Part of a small language model's weights: 59.3M parameters, RMSNorm before each block.
MLP neurons of a small language model. Each row is named by its layer, matrix (gate and up: input weights) and neuron, and shows model dimensions 496-623. Each number is 200 + 20 x the weight over its row's rms, rounded and kept within 0 to 999. A neuron's up and down rows have the sign that makes its largest values positive.
After each neuron's rows, "fires on" lists the tokens most often at its 100 highest values on Wikipedia text that the model never trained on.

L8.gate11,201,205,179,199,213,205,230,169,182,178,195,216,216,176,185,218,199,217,190,238,207,187,237,231,225,202,229,225,158,224,207,190,207,248,192,219,220,217,220,199,184,188,242,184,239,206,195,200,171,173,257,213,191,203,205,237,193,186,190,162,199,176,200,200,187,198,219,193,222,178,199,182,211,149,204,232,198,188,201,200,176,194,221,239,211,201,232,167,177,157,202,205,214,197,177,212,200,195,179,189,216,192,186,219,207,191,212,199,200,206,182,178,177,228,177,213,202,222,199,165,199,192,209,220,200,191,186,217
L8.up11,227,227,198,199,224,180,222,192,168,246,206,191,197,214,181,177,210,232,185,201,205,159,198,180,130,241,187,193,192,180,205,190,214,222,192,168,181,195,192,207,217,199,150,195,228,207,208,250,209,224,239,205,207,181,230,216,211,203,196,183,195,189,228,201,203,199,212,172,182,216,202,184,167,179,173,212,196,186,229,206,186,214,219,183,203,179,179,204,178,171,213,178,215,196,213,194,212,196,190,198,187,234,231,222,200,186,210,214,227,228,188,180,198,190,201,175,196,210,203,211,198,192,240,179,210,201,202,217
fires on: " ", ":", " (", " |", "\n", "."

L8.gate176,171,235,199,167,198,200,188,191,247,176,157,163,205,213,202,178,176,179,189,236,189,206,207,216,176,220,183,206,190,184,181,197,173,196,189,237,256,233,211,243,185,157,155,210,195,199,198,176,220,187,231,201,206,190,166,184,205,212,179,178,161,179,162,223,209,215,197,221,207,186,220,151,234,197,218,195,220,157,174,189,215,162,209,208,198,218,198,200,201,214,206,196,227,172,191,213,197,222,215,158,192,205,273,165,178,194,189,211,204,227,223,219,199,241,170,181,198,170,187,167,202,201,180,166,204,240,216,170
L8.up176,205,244,162,214,200,210,183,176,188,186,176,197,227,177,216,209,241,182,182,186,185,214,155,222,197,176,216,188,179,184,201,191,198,187,189,242,212,186,182,194,200,192,203,188,206,213,181,216,215,227,186,181,194,155,217,186,225,210,209,224,172,206,207,218,217,217,185,188,192,190,203,182,197,205,212,212,186,201,227,237,236,232,208,204,218,179,204,188,175,229,173,185,180,175,189,198,222,201,233,230,193,191,164,208,212,197,193,149,183,204,217,179,167,186,206,188,205,211,227,202,240,233,219,172,230,229,169,202
fires on: "-", ".", ":", " sn", ","

L5.gate823,198,205,211,199,218,191,178,193,218,203,212,188,223,197,186,219,194,205,205,187,217,185,199,175,201,202,200,251,187,232,184,212,214,195,176,176,216,169,204,154,217,218,175,190,210,159,205,182,180,163,213,210,206,207,199,197,184,202,225,178,235,168,180,194,196,205,224,199,186,192,208,185,172,197,180,230,217,210,204,180,252,210,180,202,191,189,229,188,193,196,197,234,191,220,192,209,160,193,182,205,192,246,182,196,181,234,196,187,201,221,204,232,236,188,196,193,203,204,207,191,212,231,202,175,212,222,176,224
L5.up823,214,168,191,199,168,245,179,210,224,230,176,217,206,206,220,227,207,222,191,206,243,219,203,182,201,189,195,223,181,194,212,199,179,140,173,181,199,175,196,172,171,190,194,199,212,181,209,179,178,203,185,224,178,241,187,198,175,203,196,198,221,152,228,181,230,223,218,188,206,214,194,204,195,190,214,229,207,194,178,217,229,204,212,208,187,200,205,211,173,178,204,189,196,208,193,201,190,185,230,213,213,214,194,193,195,222,191,205,185,237,183,225,184,187,193,208,198,223,212,165,213,195,219,211,169,210,171,181
fires on: " It", " it", ".\n\n", "It", " set"

L7.gate620,226,235,195,192,253,190,185,234,228,223,194,203,204,213,208,198,205,202,203,219,185,209,220,208,224,170,200,186,172,224,180,204,203,216,199,231,210,193,185,192,190,202,197,214,195,197,230,209,179,191,228,217,214,209,203,229,203,218,208,190,189,191,210,225,218,218,186,227,201,180,205,186,222,207,191,199,217,193,194,193,206,204,231,187,197,166,210,235,173,221,226,189,189,168,203,198,214,219,201,195,230,196,203,215,192,221,214,184,223,203,151,196,212,188,195,199,227,214,191,177,209,226,189,185,216,211,200,193
L7.up620,253,182,191,202,205,200,213,202,186,210,212,215,215,189,159,215,236,196,198,182,188,207,193,182,186,164,194,187,222,226,151,209,187,179,198,208,226,181,180,172,212,218,184,186,197,208,227,209,216,180,193,216,236,182,243,210,178,198,204,169,175,179,208,240,167,207,190,206,186,215,199,189,205,207,222,198,175,223,187,191,184,182,245,187,227,180,231,218,187,167,158,171,203,203,182,189,183,210,205,214,171,171,194,206,209,191,204,184,176,229,201,207,212,208,228,188,210,190,214,221,188,206,191,218,229,208,222,201
fires on: ".", ",", ":"

L5.gate558,217,186,194,194,215,206,199,170,224,184,186,189,202,202,210,233,212,177,222,212,222,178,178,217,193,209,158,208,227,234,215,194,188,193,224,195,179,186,211,209,187,214,179,178,195,224,179,223,198,175,229,204,204,205,214,172,226,200,201,199,214,179,223,203,206,189,204,177,235,194,231,186,163,198,211,221,242,214,228,173,231,228,169,217,185,189,206,189,187,221,206,182,203,221,198,217,228,209,218,240,204,220,251,222,206,194,182,247,209,208,241,184,189,175,175,151,193,197,193,191,173,233,185,200,230,208,168,210
L5.up558,207,164,209,221,169,202,203,183,195,207,212,194,199,193,217,242,190,207,227,225,213,252,227,234,203,191,180,198,202,228,203,202,179,202,214,183,166,193,201,232,158,201,209,235,180,213,212,216,196,219,184,201,188,173,180,188,200,195,194,193,166,184,197,207,208,211,171,161,213,212,192,197,219,226,194,186,217,212,218,215,214,209,157,222,215,199,195,213,186,173,195,205,210,190,212,199,196,181,208,211,194,255,212,179,214,229,190,250,202,183,190,201,227,173,212,221,222,215,240,207,161,186,213,198,224,195,201,176
fires on: "ot", " It", " it", " List", " list", "ush"

L7.gate599,205,217,201,180,240,178,188,228,216,177,190,230,217,179,204,199,202,181,180,202,218,206,212,200,229,209,199,198,170,214,222,214,195,194,197,169,208,230,191,196,198,203,196,197,217,195,199,197,182,192,208,149,194,225,180,203,204,194,207,218,171,213,230,194,169,184,194,212,209,199,211,206,209,215,187,234,198,184,223,188,193,203,206,197,223,193,197,202,211,184,215,206,192,173,173,223,213,224,229,177,222,186,180,230,237,193,197,215,198,207,229,194,175,209,206,181,191,196,219,194,170,214,218,157,196,218,205,201
L7.up599,221,205,204,171,242,199,227,202,211,216,176,178,205,196,173,208,212,203,200,183,211,199,175,183,203,167,183,220,162,212,229,167,230,182,186,205,204,218,224,224,191,171,183,178,162,217,193,186,202,173,253,183,240,248,224,202,171,203,212,234,187,225,221,161,208,231,194,192,230,236,211,179,208,209,196,197,219,176,189,188,193,195,201,169,205,198,213,223,208,172,186,209,191,184,200,200,186,210,186,196,195,198,182,221,210,250,209,209,209,221,212,188,187,240,179,215,160,180,177,211,206,209,219,186,193,168,190,181
fires on: "."

L5.gate25,207,212,210,220,231,211,181,191,161,227,222,193,227,199,229,198,153,207,186,218,201,204,220,162,203,190,230,217,194,233,221,232,176,177,164,212,200,227,183,215,227,183,159,155,217,217,185,197,184,183,216,191,181,198,224,230,203,188,200,195,191,206,240,204,200,183,178,217,242,242,233,220,196,213,229,211,178,212,190,160,167,206,208,204,191,206,187,194,162,170,148,189,206,188,202,233,181,184,199,189,228,208,192,188,208,188,193,182,230,206,196,179,198,235,195,193,195,201,208,210,185,209,195,180,224,196,175,226
L5.up25,228,195,181,195,233,183,219,203,171,229,176,228,193,209,214,229,185,247,213,190,197,162,191,190,185,225,177,215,228,178,196,211,156,236,182,196,203,202,200,197,207,233,194,165,192,188,190,191,208,199,216,183,223,194,236,235,204,222,191,197,189,181,209,204,146,231,233,190,218,193,222,169,197,231,187,192,216,153,181,191,212,182,236,184,184,215,191,215,161,206,210,196,203,184,172,233,192,224,203,203,207,187,208,210,197,196,207,163,199,200,199,203,210,208,213,212,198,177,212,195,188,200,214,165,201,182,177,199
fires on: " of", ".", " due"

L7.gate340,223,210,209,233,218,214,149,188,182,234,176,223,167,201,205,206,167,200,203,203,226,186,226,177,182,177,210,224,210,194,232,179,184,192,180,200,228,202,186,190,207,225,193,145,186,172,168,208,224,190,202,215,204,192,203,182,171,209,210,171,164,157,205,222,169,191,195,217,185,226,212,188,206,206,181,143,165,180,195,246,223,196,229,179,181,179,187,194,229,202,174,214,181,191,204,162,181,201,215,196,193,224,185,164,193,212,218,215,248,200,188,211,190,184,174,196,197,183,168,244,193,210,212,194,233,219,202,205
L7.up340,235,160,189,207,220,203,211,199,224,214,197,197,213,194,206,213,218,206,195,179,187,186,195,156,211,230,223,230,202,190,219,215,173,206,200,190,184,187,190,209,207,209,169,216,197,203,222,208,178,185,153,174,233,233,200,205,215,196,225,265,228,183,207,182,179,236,202,195,208,221,186,196,186,199,226,216,222,201,181,170,203,188,174,180,238,172,211,194,185,211,208,179,180,205,198,189,213,239,234,172,228,161,205,222,191,173,191,234,184,230,216,247,203,232,213,218,236,191,184,224,239,211,196,189,213,196,182,228
fires on: " of"

L7.gate777,180,205,228,192,197,194,208,212,200,190,217,217,195,188,221,228,215,216,190,213,211,181,217,201,217,183,226,165,216,204,218,229,204,185,204,187,208,162,220,184,200,190,223,241,211,193,199,229,221,210,220,230,166,212,226,196,195,175,201,194,223,162,201,182,222,182,176,183,213,209,200,219,174,191,218,227,195,222,212,183,198,165,204,200,198,180,194,205,242,242,187,160,197,176,186,233,189,206,212,174,256,169,193,223,173,193,224,208,206,252,231,183,194,162,183,198,203,227,193,205,202,233,192,233,230,185,179,195
L7.up777,183,211,180,214,171,200,200,210,223,162,225,247,231,219,235,173,176,201,186,193,204,223,183,214,197,190,192,243,199,197,182,197,224,173,234,203,214,205,195,235,210,210,214,179,200,191,233,196,201,212,210,201,244,218,202,202,202,172,209,217,188,176,205,180,199,185,229,190,175,221,214,203,172,236,214,228,216,205,195,140,198,163,199,210,203,198,198,189,182,217,186,210,206,208,205,186,184,197,177,182,191,172,218,211,183,221,176,190,193,201,199,169,194,212,186,212,185,211,183,223,193,203,189,219,240,216,246,192
fires on: " and", ",", " or", "/"

L9.gate242,196,190,162,208,218,173,242,166,208,248,207,205,217,226,210,200,234,195,185,227,205,213,179,171,196,205,200,215,178,176,200,188,202,196,180,206,189,188,217,161,203,199,160,202,207,232,190,190,187,177,224,196,180,191,217,203,195,251,218,200,173,216,201,205,216,214,181,178,213,217,186,181,213,223,189,213,205,168,183,227,197,188,236,198,186,208,187,206,156,206,208,197,180,189,233,179,223,226,176,183,181,187,186,218,220,201,189,207,166,228,203,230,162,204,187,215,203,196,207,177,175,143,187,204,202,180,200,201
L9.up242,211,205,196,178,218,188,237,179,188,238,185,217,231,221,197,197,224,201,211,208,200,234,188,175,180,230,235,171,198,188,203,165,230,166,193,190,194,202,203,189,203,184,187,252,196,221,190,205,209,179,181,166,213,198,204,215,197,214,193,248,224,193,224,204,229,220,186,168,212,211,190,193,230,201,181,198,174,197,226,240,184,205,210,210,204,210,185,198,214,220,207,201,198,185,218,195,262,233,193,194,200,174,217,193,183,209,199,208,180,219,184,236,201,198,158,205,200,174,203,213,167,158,190,195,216,185,183,227
fires on: " on", " in", "i", " i", ".", "u"

L7.gate405,182,201,211,198,219,184,182,151,194,210,178,237,175,180,229,231,188,183,205,214,211,186,196,169,210,187,196,200,178,194,202,227,201,215,197,198,233,184,187,218,180,202,191,192,192,182,186,196,213,152,204,201,198,228,161,196,214,195,206,217,207,183,200,213,206,209,154,229,196,212,167,185,190,212,227,192,196,204,192,197,173,213,207,180,209,218,180,180,226,205,145,191,210,158,196,237,220,209,219,202,228,223,198,202,179,181,205,217,191,192,188,211,185,179,191,178,171,207,181,181,195,240,180,191,216,216,200,212
L7.up405,188,213,188,176,194,222,193,191,179,183,219,200,235,186,196,231,190,186,211,200,229,219,223,208,179,203,218,196,206,210,185,213,216,210,165,201,195,166,184,198,210,166,190,208,185,193,190,163,197,192,170,211,248,177,245,185,225,203,178,191,185,164,223,216,181,207,220,250,215,192,195,202,186,224,176,180,198,172,197,191,202,190,187,197,166,268,206,184,193,220,219,195,215,230,192,196,191,191,171,181,199,199,179,191,204,200,217,138,193,208,199,179,198,208,202,185,204,213,218,213,189,209,173,180,220,203,195,198
fires on: ".", " |\n\n", ",", "|", "\n\n", "iz"

L10.gate82,209,185,173,196,198,207,183,186,180,202,195,207,227,175,163,190,162,212,194,197,201,206,166,210,212,208,211,191,205,185,184,204,171,195,164,192,163,197,198,172,200,181,205,167,179,215,196,207,202,230,186,186,209,210,220,170,196,187,235,189,228,205,207,195,196,180,205,215,192,184,198,207,199,229,171,211,151,188,186,194,217,176,214,198,200,185,208,196,182,196,199,211,200,170,211,201,192,215,208,195,236,224,195,154,196,241,168,189,193,229,207,169,179,217,148,195,178,191,203,211,213,193,204,183,196,200,203,197
L10.up82,197,221,210,171,197,170,216,196,173,207,249,170,203,194,171,200,216,213,182,173,248,176,198,210,200,226,196,170,192,201,190,203,205,203,200,167,245,191,191,200,221,232,189,173,216,197,216,197,179,171,198,199,202,208,228,224,228,206,188,233,181,231,199,230,199,205,209,154,209,200,258,142,192,221,208,178,192,214,197,223,219,194,210,190,222,206,200,212,185,198,185,191,203,226,202,199,179,179,197,208,212,196,210,181,225,208,206,216,194,209,186,168,218,198,184,225,197,216,192,194,222,191,222,206,198,161,201,218
fires on: " H", ".", " a", "2", " D", "1"